{
  "n_layer": 14,
  "d_model": 192,
  "n_head": 6,
  "n_kv_head": 6,
  "head_dim": 64,
  "d_mlp": 768,
  "vocab_size": 8192,
  "activation": "tanh_gelu",
  "norm": "layernorm",
  "norm_place": "pre",
  "norm_eps": 1e-05,
  "positions": "learned",
  "qk_norm": false,
  "attn_scale": 0.125,
  "bias": "all",
  "tie_embeddings": true,
  "parallel_block": false,
  "extras": ["capped logits"],
  "init": "normal",
  "init_std_qkv": 0.0419,
  "init_std_o": 0.0,
  "init_std_up": 0.0419,
  "init_std_down": 0.0,
  "optimizer": "muon_variant",
  "lr": 0.0106,
  "lr_mult_o": 4.0,
  "lr_mult_up": 0.862,
  "beta1": 0.93,
  "lr_head": 0.0304,
  "warmup_steps": 200,
  "schedule": "wsd",
  "decay_fraction": 1.0,
  "decay_shape": "linear",
  "final_lr_fraction": 0.0,
  "batch_tokens": 131072,
  "seq_len": 256,
  "doc_mask": true,
  "train_tokens": 764700000,
  "steps": 5835,
  "dataset": "wikipedia_en"
}
MLP neurons of a small language model. Each row is named by its layer, matrix (down: output weights) and neuron, and shows model dimensions 32-159. Each number is 500 + 50 x the weight over its row's rms, rounded and kept within 0 to 999. Numbers have three digits each.
After each neuron's rows, "fires before" lists the tokens most often just after its 100 highest values on Wikipedia text that the model never trained on. A number after a token or word is its count.

L10.down737:408440508508478585481515515495586482506594520475461511548479540375511478414512532558535456426432546485480520518559516506518466449457492404484613485524639498513520477542503489584475512486537475535428400478480552536506512439514570574478393475517487503492393587546539404523535581477523571514394534447483498475562506395563482500483444450498534464398490471552436510511358486392500481500502
fires before: "3" 29, "4" 9, "6" 6, "chan" 5, "er" 4

L9.down116:440571463455525478435460550498575471451466535419512534529482483514502521514531482497478494450626572535481448446476594472498607508453442529467528518487471501503499480550509492575483473510517512473489526455410567473486523461443481506482557539565460472573527492547557475480437512446548516491510515475476544457547496463488607418483478505517488467446381517524446516525492493523437445561448
fires before: " " 32, " —" 19, " the" 8, "\n" 6, " P" 5, " Total" 4

L8.down288:391440537492419502489456518586497525497472490569471434393464521582393468583424554438456512485495487533491464468467615521490547462506444486554492539480622563494556486588472466514500425476482516508517539529435472552533489434578518401549488520546465487432576458429523410520518466482489493527451587424502472457483397539453464505507581455554440487485501536605434552565469444556515575456515
fires before: "," 17, "." 13, " in" 9, " of" 7, " and" 6, " as" 6

L11.down510:447413472508456411509549458423526431536552619568470549429416459512520508480525452482454441526416475440572540490481614480504449475431528553526435457478412546548432468475518471517564445504545516428465537472559557394439515554484507557521481510477496497464522470508541555473490501471538527594659513548584450586575510531557524561579453472553492542457505492464551478512499498472468472483468
fires before: " to" 21, "s" 20, ":" 14, "ed" 8, "ly" 6, " |" 6

L11.down721:601467487503468591468558514461511441484475423496468542533516429462404420483526563610559498505515559441492485515601446505565525426503506486504485495414464577505543547506460548392543468454478479458386438474425505475419544560491559481484544397518457566516492489508474586592513483485467424482508521471615443443532509517462497533540493479529561524465448503450446554579550519499528516568572
fires before: " " 44, "throp" 8

L3.down206:508507459472453517524476461509481511475514531441537530461501467555439532524535544524494566498491483466413495485476514519548570516435533446501541522503490559509643461469501483495526522519511388495415585487484561552476527593477550513506499468509370510448552389497561505513501491462522405486466556563561530523469579551430471418482498474509431436519466427559539541429546470590466514532492
fires before: " the" 30, " a" 13, " his" 7

L10.down762:440501536510509468432458525624486525450361466595474514463562502486524506558531594518498599504560488485492452455546549480499427516463438534591451400571504536533513547493402508482460464528492512607426520422496532585541531524496405436555514496487526439612502507544501485469518538530577458498350536538528419480541515575541495414454411482459524534517507575413521461544480502548526496446490
fires before: " " 43, " |" 10, " to" 7, "\n" 5, " —" 5

L10.down689:560502546521528522453549503555536422518541429579532499515460517526539461552543523495498497488379487538535459524427596503563567403589590479509502565409501519570531466495482516525446503421529490540524489542505526518510563419507462480522450492537484502573469520414523432457535583579549534424416454499554540390564440523523544464496476592475412492505416528391520519415430505406468457545583
fires before: " " 51, " a" 6, " be" 4

L9.down388:546462434517652485527507482459538438570512434586476541469391541529615554451479510535532424503491455593508560461399531516544464522461538562515535549550481473475533476430492429535507503502562468442556521517586528417500529494442509510587488572515436504584521432629573467447526457477452432445495504451467525537423447467519461351464534411449483560456480497470489495529449482490461495446578
fires before: "0" 23, "5" 10, "2" 10, "1" 9, "4" 9, "3" 9

L6.down346:500516455478533523502563525506403461496460583593594477520572498561419508508562468412561470397475535434553485561474478463550609505588510518484525430566381499534517555496526602543535480557428553549482506463491459494474496429549557457443474534549472503505439468363453577548501414497497465534467601467521560567481540536493447555475457503441488500535434514497651364589440439500457620427446
fires before: " " 42, "\n" 29

L6.down163:478556408605506532528529470542470523481505611529600430478587458550452460625526527498425478460489473564491506479465461611501647484507552546550574460474391462503560498500428590513464457496504521518359537552463543558511567551469452484488465450591510525512476498506500509503499556529535524482500511480538537558575514529495430565406455417561540510453433474583566452526477489541498484475447
fires before: "," 55, " the" 4, " |" 4

L6.down732:438460491523392496437497519478532426545417475509385501464562450500528427541372572543560471526512464512448473460542509473519541462527457448443502486482486499491445543386560543443580490571516483563557560543473528516517488490418500433591530488528483394542440528522441513477449436592527572445509424560544478568562432561545604519498518554572496480443464526421581466526500528478534506535550
fires before: " " 48, " player" 4, " the" 4

L11.down75:552396499530494535486459547498570389479528432515485511514452629420441493419506528440524512578459504545527447465490555512552466545543509501491524503535515562475562487584538548505564471549409537527502454551533481582626507516433514412506440475507528506455542432533514597532456508410476460563498522511385466457519451499535474485505556592578593527490493460504451487554466423511485536452486
fires before: "1" 31, "2" 20

L6.down133:453505478524471481514443539465540434550458480553487480532485445550548497493567566502511521517453522556566528567405462486521523497557498542471520537587518515519423534490469531571507485511537486561508506447525511452507544422442376492468503532515428503585495477614449407547449471458473513461464557457426518536572431539481478476449528515451496530461462527516514491441546464532473483413481
fires before: " " 45, " the" 8, " a" 4, " December" 4

L3.down210:488520538486371491449623543470549576489532466547495495412540472456463558435518523516525454513530450512418524548488511525563530497440448431553445547435531445508450526473477485485535532518600538392437508591498464465451467368424589487546558510567537447462509564596554460506524525556470521456471410528478587480548441568448528474480557420537429489519547458540561530490504548444598555525477
fires before: "s" 51, " be" 4, " not" 4

L11.down720:543467542515474514460547469473493465488549498542570573486460492492467558523515478580492509479579495533456430457491461454615531527468565472423450479507477445568527545490516538533411490493564541536588522509516543496559446398512477491474417537457411507499484450515516446490595630479515505538553487450530496455482464450482420453435508447476552508495397471544548489435482616434461471561572
fires before: " |" 57, "." 6

L9.down39:498483495482574498589551538488547565536499448470525461561616478539597561567528520501585556479422455542509398417539546456489537470513422473541499411404483550493429526527481481473497516560461520560478460467404495599500507538512496467539546348516510556537540533442396470468557428535535535609490453420390568476487519622541443507472433435554476387583625533487546445473536472515524533475504
fires before: "\n" 52, "-" 22, " " 7

L7.down692:422484572560449487571427578460494529405482465480506512462520419422580481459520445452387451540517554538468517595482431499530513516494495569498412551593561506615506508463460538516474543492495544527547389519583474547440519457509478565496494519496428516453491497495492426563538537483512516475460536424520458499529445488537522490560494551507593501450490563528462493495452451436531519534572
fires before: " " 48, "e" 7

L11.down8:529439586443511497426472585458462503583547505511453535558460494458550405479555463436463546490479429521520492510503524547512464614514499556530477485491492583513511522527475479563620553489456526548537492518502481511477483621347508525508520476528578387458442474492531527454453510577510502522458438427539512578555498464408470500509482462515396536567504497467526499481355477388511499431464
fires before: " in" 18, " as" 13, " on" 7, " to" 6, "==" 5, " with" 4

L3.down52:472584465522577545444435365527495500591491524522431595531408503484408527461416467470546510450525427533559409483496509483438548505529510435451574501513549480455491481461462445518531471511493531501485440529550501531545500493560558425506556410504522469486419536506462409546524479401434484522459461522496556565419469509550540510514550433475508524478446575540620509481467481474429443455590
fires before: " " 35, ":" 10, "ert" 5, "." 4

L6.down559:479482457563504488441564446397466542503517457549427578476549502501500459513549523472535481527512484525502500500538476583450612556601581534579439501433448521475370524470519472569510564491452552437424515434457485516523558514387538490386537577443424552531489524482464397547533465531524464514497503496498567424384476508523475454584456490509527482485570439443573414523564548513425520571469
fires before: " " 64

L11.down617:500503445468395452521524500399482584486459546501483536593468413480578533488566478562494564440480574441443474467505505459493481479547600516446581506490447517477555444469432523494337559494519533507520527531472520505535465502575457571536543485612463437541479493502474507451553530584518559434545470437428501513434537437509442418456504501529470492443545520530478452610444458431461375486476
fires before: "2" 33, "1" 27, "3" 6, "6" 5, " " 5, "4" 4

L8.down10:430514533503507555448444428494587582509379601528499515486481519517568544418414575491497529517451535546447495475514466378473482544537467522538532487518515436449435517559524405506598506514555483501449551521518521545431561524563440481552396508462573463513516522486459491618503447494482474483505544492518533521556440548468479619543529541526442603559447488514474542530482537545563554459517
fires before: ":" 19, " of" 15, " in" 10, "." 8, "," 7, " and" 6

L8.down422:525495483427431546484520576532382515465503425475531448566589454452557576528436516472368483542480476464613493593428570475507442507548544461477558566478533458514461517611493534522594423484594515513453496510500463542537504435469402465498442435472558535504465474521485511496462381569542528538439520492526457439529525448531497548494542546557424395563436541432561474426558497431506496588490
fires before: "." 28, "," 16, " and" 7, " to" 5, " in" 4

L6.down449:514474501514495435518501605534457539451619498417416476500485540546457447471495507532487484435509497510412452449544501513498428478426558505641531460530508517482439513621550487448482515554475479574554452540565520426575504494470577548547441459499520624506553394542500524533483438378595515574493466409540477491474379462568571557539549522475571483614439531474502452459457539479534485464544
fires before: "0" 23, "7" 14, "8" 8, "9" 7, "1" 7

L10.down40:463558438533532600421566441420451456440500503540450568560447518521492508473524569495505515449533592540455474410499559502507578577443618534564497531508438561410467482482507477440399469588455477518484480460502581483535494497546526465417460582520454500494460484461427429513531506632530510525435493416557562579515418456427551489438511464515394452459452518525534493485522494414438478587525
fires before: " |" 66

L3.down744:513555525464512434463489610452537510540481539473522437440470533485479348579583537512447491524603563434516492557547486515442529532379557575573518525496481482519461365456486529472465510545510585459462537419548522511569555484449470467405479497595483531488534473531457428479507561494436461476521491496552430567465466511623499468512536486501594515532549479588560524539365494558577508485555
fires before: "\n" 33, " |" 13, "==" 12, " (" 5, " by" 5, ":" 4

L7.down161:508464412552476458463522486499564545494477436495587510486462546483459465534551518544540514535587569574569489450449478554502524502502572531438462410511545416451545476424429491437446511510476506558529563441441553426569523552428569509516460492488499486515589517476560438508535432480450460529433450464446501516583567610417574552513574544454460435368487533469473504511445535444472526521517
fires before: "1" 20, "0" 12, "2" 11, " |" 9, "7" 6, "8" 4

L9.down702:594481467542490467500493528548458563511529422500482459487573545407449571570457458440507514371473530506482490475585480478467542529615497536517492460457544484502501554584511517503537512505451486541531492606418550479449480517540428434476511445607502542506508511388492534485445432466527452517513587505554562580561541498361630527529531510488523451498510498503530480446476521579474544531509
fires before: " to" 39, " by" 15, " on" 4

L10.down314:547530522520454459523462434350508518509493568452588409583443477540446513507474428437497510581614483435490583633435516529516481545536450576531571531495475487501441539541522494546529604440546515481573470381520547493457425453550524518532563538550472588461538447554555524442518446467415518492519455510436535553501509520539549561469459447546402528532433399537513439416508513542499547442483
fires before: "s" 51, "es" 15, "ed" 10

L6.down689:458505517494445546478515542516515468521483498518475537511549503525533447442469538506481547535568485443637457563496530569499514519452367544462489512526480426561507543484471464472521474455508431553495481480553568514497481475447502398515495445517500466542459512550514481431436590483503545524489573456610456470384522475395456526473558492590535511456465608502603519534451487514530380503513
fires before: " " 39, " the" 13

L10.down345:520512490558521494481456460517612396561484543475525597484469537501534485494421462513459490477529589486466503500428611548448454519529483515468483425518427471427511533484555467376591555535601423459463471467523512542448448571427493395489369522533415582402532578493544497457471504475599502606490529485420436532551474530482549398480530466539519529469558517491449617523441471491451490457493
fires before: "1" 17, "5" 13, "4" 8, "3" 8, "6" 6, "ai" 5

L11.down348:526486464508416581510540526502483499424467458421481407560515521465561488526461463468479486515530437591519497617505629447538560469570345502522461450487410414560522507582455435519498499491523522421482497533476547594488457599495533553541491501567484487532497413508489532460445439565512384490479478516562510440459589457426482453552420420565482404443500509500463529499521571483466457610529
fires before: "," 52, " and" 20, " |" 6, ")" 5

L7.down274:453477541560538544411519526454497579537496470529564442481503513454455549530456420546433577484477552501452447580515604538501526463338365480426485487541499482496477561471407445443467522576538452532502501524539565424460583426433492454434540462494456474479462473569436473500523487470530438427548512554472521491428618486491534491543520654523414544588472531469461438520481551448543535530585
fires before: " " 38, " |" 23, ";" 9, "s" 4

L6.down93:510552494442474395603526483545562522455549464520513593472446473524491586560548425553499498469461564459386568475442546537566466575487442461497481563492524430537516493490561454474491559496550445471446573617474558493504450446495641477534493485491522506529566389498559566528528307470509495444506414562569552511485493494517437475490446460514475420511519565514506483464451457526521570506416
fires before: "s" 26, " the" 20, "ing" 5, "ed" 5, "went" 4

L6.down76:519452603614363534406496523529520574516457364502471542490574350526419500446518415541436493477467553530543542508515535535523585500458421535440503489593539492537505504540515559492511510450491638459533546457561473560461532538494435487528550457536444496498394480517545596515446530525425498437510522569517472492474472444484469469539609537558601513476489489410494500517493406509518484536533
fires before: " " 89

L3.down417:512531487472557463540497463580531433518467513403473528510497521526461511465441480372551550415539421501536411443559586514487525462522396550585588480500376537550492512420452624460543455493548549546505558489524509515470499534464506442516566447505407559461530440492519464472456496524429461533445537491504493533462470542637465495499631479465520581543519474557589544489459485481518431496518
fires before: " " 40, " (" 7, "\n" 6, " |" 6, "al" 4

L9.down655:453515489527524498494527517521558519516544577423497522516480437409553601547433460518506572453506476495433490553536552427428584431503523601478500496447422521462449538491597503543525474524492476472520520427481537417541558512477465497425458423469463485523500458572486428476553570421453572483498511579440459563450534508474499474467410522502508505507540465489477569490527505548537476541412
fires before: "1" 26, "2" 16, "ign" 8, "3" 4, "6" 4